MLP neurons of a small language model. Each row is named by its layer, matrix (down: output weights) and neuron, and shows model dimensions 128-255. Each number is 128 + 32 x the weight over its row's rms, rounded and kept within 0 to 255. Numbers have three digits each.
A block is one neuron, or neurons of one layer that tend to fire together. After each block is what it responds to, as a language model described it from the Wikipedia text at the highest values.

L5.down190:158129127170189142123090128156150120172127091089162102125116138148152050113125150110126159114172115178130141135154159083086141116156171152082157156127113092139055136150110124087105129143135114095175122154121170178134144120146079152060104095132176093115110114174089180143142116119127107119004091103140156101154134163123127083123135087121115113163103127108110185127151075081118113161098
L5.down206:149090191114141167099138080124125154130151158127042097157108113101119191090144081130145110134175129089062132172124094135114125126144149156163180189173113114123151063130198133132104123157151128147134117110146092095128085106129164189101143161198113154137150108097144169140089099102186145142147123148144066119136152070111133128153169154140139124118152147065192089191098083088143103079149
L5.down411:114142159164105162085108132125139144151154163132135171086104143150095039125126118127108091072088177137086107128136109137179067117122128139092114148094209183153101153150148098210155149126152133138128106129124154108142148094103093160173131217175085094156104186107121143184157135122081057132170165106156116139121137129036110136095171115104141154109108186120104135133113160133117082111140
L5.down433:093059180110086101137144176120089116056150139129164081106147143089154121155084136067118169127126089141140124225155156089089121098169165079107121109129156147104158189093152140165141122109096066102144085086117121111149162175098122188169175080169159149143138082160131114173109124136118171109163154091104131111142134115188111121126133111145084137172140163115147086099133110080130142144173
L5.down505:099108118109127105112083169156184086103188122177121085144117097101122155109091198138131127138057108113126130183162121156142129092110119159115124131147158102091117104135121177156121117130200086088145117106086099115095110154115110113140060127168098172162060111130194174153200160125215123174093130097145128108075122186142093114067106148077135186138159108111156133181195180121156084107145
L5.down646:056134142105115112112107140077101115139123143088168150106114090138059117117085121128094198196154110125144117106061130162095076157147145159135223183095130117120119103186137130110140085171132143132104112157150167133090087142094125117172110170125115095180124104132102145156093141113122155150125156080128110168096080106186143047111098132121149156183122132113171143174152173124152164085125
L5.down681:133177121147124140065105104123074114118128136113125167165127135126148076111103110128070111146136130123088113151140155130105183112102182184118115174054159141067159149145193074119135133106133086090156132071092189033212143117159160091173136131157125134156072097077164171166123117153146107112059137072102146103138165163114162122145083132130155114200132055083141097119052144105132071081116
L5.down698:126130215113107111096118147028142134101123095121105081119092136117157117110145167091185142121138141142042112080124083125125085173150168140127122150089130075155141156153129183129086088113104090143105161129092151138195142162152177164115141088137140148185148142188147085141116135087097112097091245126158092129140147132092094106117145137156142105094124148157130140065121134103145124156109
Biographical kinship and birth words

L9.down681:124169126121129103093098212127081159123130181133128072151116145119147148168067064131170139075146055104159075170146103133092108199088106098107115153132100133138116156075167137160131187144120153144130108117109076152142135126055057136080086147120133166118157079105085131179064069114150140133133111152170142143121163116124171135146173182207169137142141120135126116130136132106125144134134
Quantifier and degree words

L13.down66:158142132078154132125113119167160108097059109187080123119140107142103086102160129103123106134139116144152183157172104161038064152115114088070129106147148095105124127125126159135073051135084119129102161073149178078140103185201114104125082092183132162143165181141117170152093177136114114108154135085158140157137119145125131110112121141135151172127162106075094143132150130133142071148128
L13.down224:095136121104133142103147162138102121054146163100171079087158191147191107102056132110143099124170136194072123149160164126146137081114178096148130059126202184162120118139026100132158106144099156037100148125074138114086164188127118158131161142140111137128093194141134158097146142094168205101124147089122149154139116183135131128109121116141168146161137163089110129084107122114099130129151
L13.down226:149110126162172190129156100145147112131142195180146117133127115159068121128130128090101135094121161161115104138073114117105140157115145117152098103144150139141107091131170091129117064081077096082128142085159050073167114163135139127143105114141095118134161153070084154147130097131165104148119120136085113195064175140136115125129165114135201201093154053137133135188118147148111047117109
L13.down377:126118145102117155062139146095154164150118136150168114122146096126126122156177155104130133097134015120158073137107131117151113151134087109098154155090146139102157073124138156168169138110137144182201125101143093106092090102137179113107151127108152154149129078157145128092135148127169138145081129168074162150199070156139104101154033121129153123107173093084157156188118153120098103115100
L13.down465:144138112061100157048151113098093177186092146133117130088118123144141118152160155091172149078055117155121113130119130134060045164100130146154131113103146114122149176098137142119130090135114164152104132053154121118160146143099113104092070065089145193140096098145112133167073155144125151075156135101143141156156108140088143136120165152184171145154116136086153132117167131112120187160151
L13.down549:132191132098118106112098102133108150144159133085166093119144144140122091110133152056108123092132134056145136145170113137164071155131116060142140170132136129120151109070181093168134126165191094114078099125150133161151130090135176106174071150098145113129114149215091119139171153130117137146138130149077112118132137139146070089123141148169098098141144120112112150152090153129162120068075
L13.down632:134165107113127090134136165157094137086158141133155101089150184131181145103105172092077128069117138070146146124148081128147118123159125117128182162120159124128146089111151112116118162073157081122097162130151088108154119156149122117124167153096130102164146133161131148097073124111160156096143139074121116192153106166150130152072111140155140069086107143152131116152064122116182080064069
L13.down734:133127148089098133198182137159080117179154119152126129158187108102151144129122153025086151083136111129096168137159086140165124136146125149118121129161134166119119082100124098071107142152059091133125198104110076078147145120133105145102126154158174093120124169108121185123189111155143126105061125158102151080168137089132133122098172108124107151129109152141126124176188099156101161179161
Table separator pipes

L13.down3:107114130152109122162095093129094114116146101135169128148114149165151123170128130215106119099091142095109140142174149127234201097086136110059203168174181094108105215089166144093091083121130098123096137161098134137192132062177100159106122142103168097146105091092098144074118126115168128120110092130167177151131107126118149062135140112147117066135086139202105178118159131060079152164120
L13.down117:124076180149157167098134098177161101126113157074144148141096119054111105123142083115055107096159191135095107116093147160029085114121169120176151197104161161135149157188128192102121098145139110187178062134143152159116104107125114098124118176077125128128123114143175130117161047087110112140203134147124156125119141126130125151130127162115163090129110164131122136172163126123123160123129
L13.down161:087094078121159111140077116147108174144125095131165101113118132106158113103140108192164087144093187216144058141138157200129116156122141125098160130134121130135108106147126177166155116121145078088094157084177103186121147145098126128139194150158165103096147115129137168147074167118115027135142109152123144165137137154094172099140136106103137116078170123103126126175133087117058157144166
L13.down253:142159152127102139140130127199176131095079085135150093075108110120122124114122139098152122163088105115071129174107105138161084097142122094102117176119132173207126115124115133168129151187108146130126122108130138134043145125159135128147133127129109182093120139125117086130102143184071138132174189096141114097100143100114096135144113131184142145098156112147107126118188157198139178081131
L13.down464:140195093189097128163092119137121148146105132101164170100051098173083082135090101108156083125134107106139154125158168109212171106123143136080152077135155182142130105127101126155146122118129099126165112142133132143156127164124139134043108139152158168161104111148080138081156126124103074077148115103141131104115147183069119140129121145143185124112150139139138158112084117072125165086084
L13.down490:118158111139089119109146171088174084154179157092160104104145187190114153195198109187179155141123143107122073153101160097097129131073155131110096098075137168063111130168102122119140142111137103140097100107139101138115089137156105144178116158154143124162055141137114202048139071123089136105117158122081117114105140105104059115138176088113089141187125066154111144110132122107143114132137
L13.down493:093161087149099105125118100102121139103147138142157185180124090131150147065168125120140126150093081146167096161139103104160119144155172058040101096128091137069085117135129094088115142104105110127120074115127131099157122120086209149089173166049125080133112117169132154126101104143146138122141126120080101120125112126110167143118150181179107106158083151142055114107126084094143084165169
L13.down702:164028142158139156149097109135175115153155148077121134094093152147134201129123146108116111129106137172130132088156128080076134110135134142142177145146177103087100165133130126160128100115130107131120148155194110115087103110115142098142073149135157101147092137141158170151077142135112118102159202217164104115071124142090116115137070145136124093124108168171137100111165110104125133083131
Kinship words in biographies

L5.down14:113141119143090072137107178121164146128151135080119081152132124121104166129094129154129118128117096139145165074089120153121086111135137110105127097093147120118076173141213105124097160131103138112188035139113148146126107090121190158101093092137149167107170142147157131088099109126125117094133155127124089065135057111136123154108128145153139190102200114166066171055213152186109084145131
L5.down119:063135107112126146136161099158134157107103102176146139155120134179155116081167158131129110144100184137116155128078126015127125088126069126130087177111098156185122095152111113157089126151154134112154107150084163169086164167174197119086146104121126163090146076146086090111136081132227163119144095182159117102105107076152135099124158163111168197091135101175199152140154102163095170067104
L5.down201:156118207135111130160166108150157141072139119138135122120177170171095112157123201083173137044111086099140139122068148170108151135123075172082117143156153125145108171108113155072169121116059089123148094118113060133074147126137150163110119138125156093175160132146128095155137133111137093115088205173121155145119117139108117108170147152076083150082151125076133153113130058112096112100132
L5.down326:134188068103105148140128145152121198140063115121145124125112125110113125129165098133120132173073130155147180174136142166100140170136152121155094145127112171124148156177145114153121126129105112151100103084140066129086075192133094142157118143128148115100196134079137095124161140128095137180082052163102169119135133090160132108156138133087120163128152091122156136093123112160138107100122
L5.down353:140151189186160132102188076116174092140142097214167103094153135154172144167170142137076103127088112218129130108123185109101109111161076150093081134108110147137140073182178090129120137164165095113169138092110111155101142101141180122087146181092133077122127141151145105101075178144153103158107187118117119105118121152065069077098115090034114155129126090114139130125140136156171137093167
L5.down357:136129114140099170134138200147149079161109128162129093134142089122102096137081147193158101182115134116091071107096194146103166167114082126095138166159147139139123131101139108056124142104145131179112215095141158069148099094121110149095093169138106152145154158181171115125155067125168091092109149117154127106153187130112101155091077086079133129109119110080121074135097102128083098084202
L5.down651:133143067092113083141155116120092099113114090099136136113123116110167116136138146087096101195168161167111122127142151176109104121138174175123102098179128109077129078169103157123110126116126078084156120130152103162104060150166114090180133094118095184088130165136114132096136128180162053178133113170113080096182127174156109104173084147089166015104131110106150063151144149123143139140072
L5.down679:147104148124128159121119135106158111148122117134098138216113126127115194186199116119068171138138115105186101180142147127138122119100127117052107135127123139146179114094099092151225090162105118127134067172143110098103139145107153117103059081091073124159124209124124097093108178106145121125102171153149119179092128073122174098110138132117132125165147090151059148153069131088169168126099
Table row-start pipes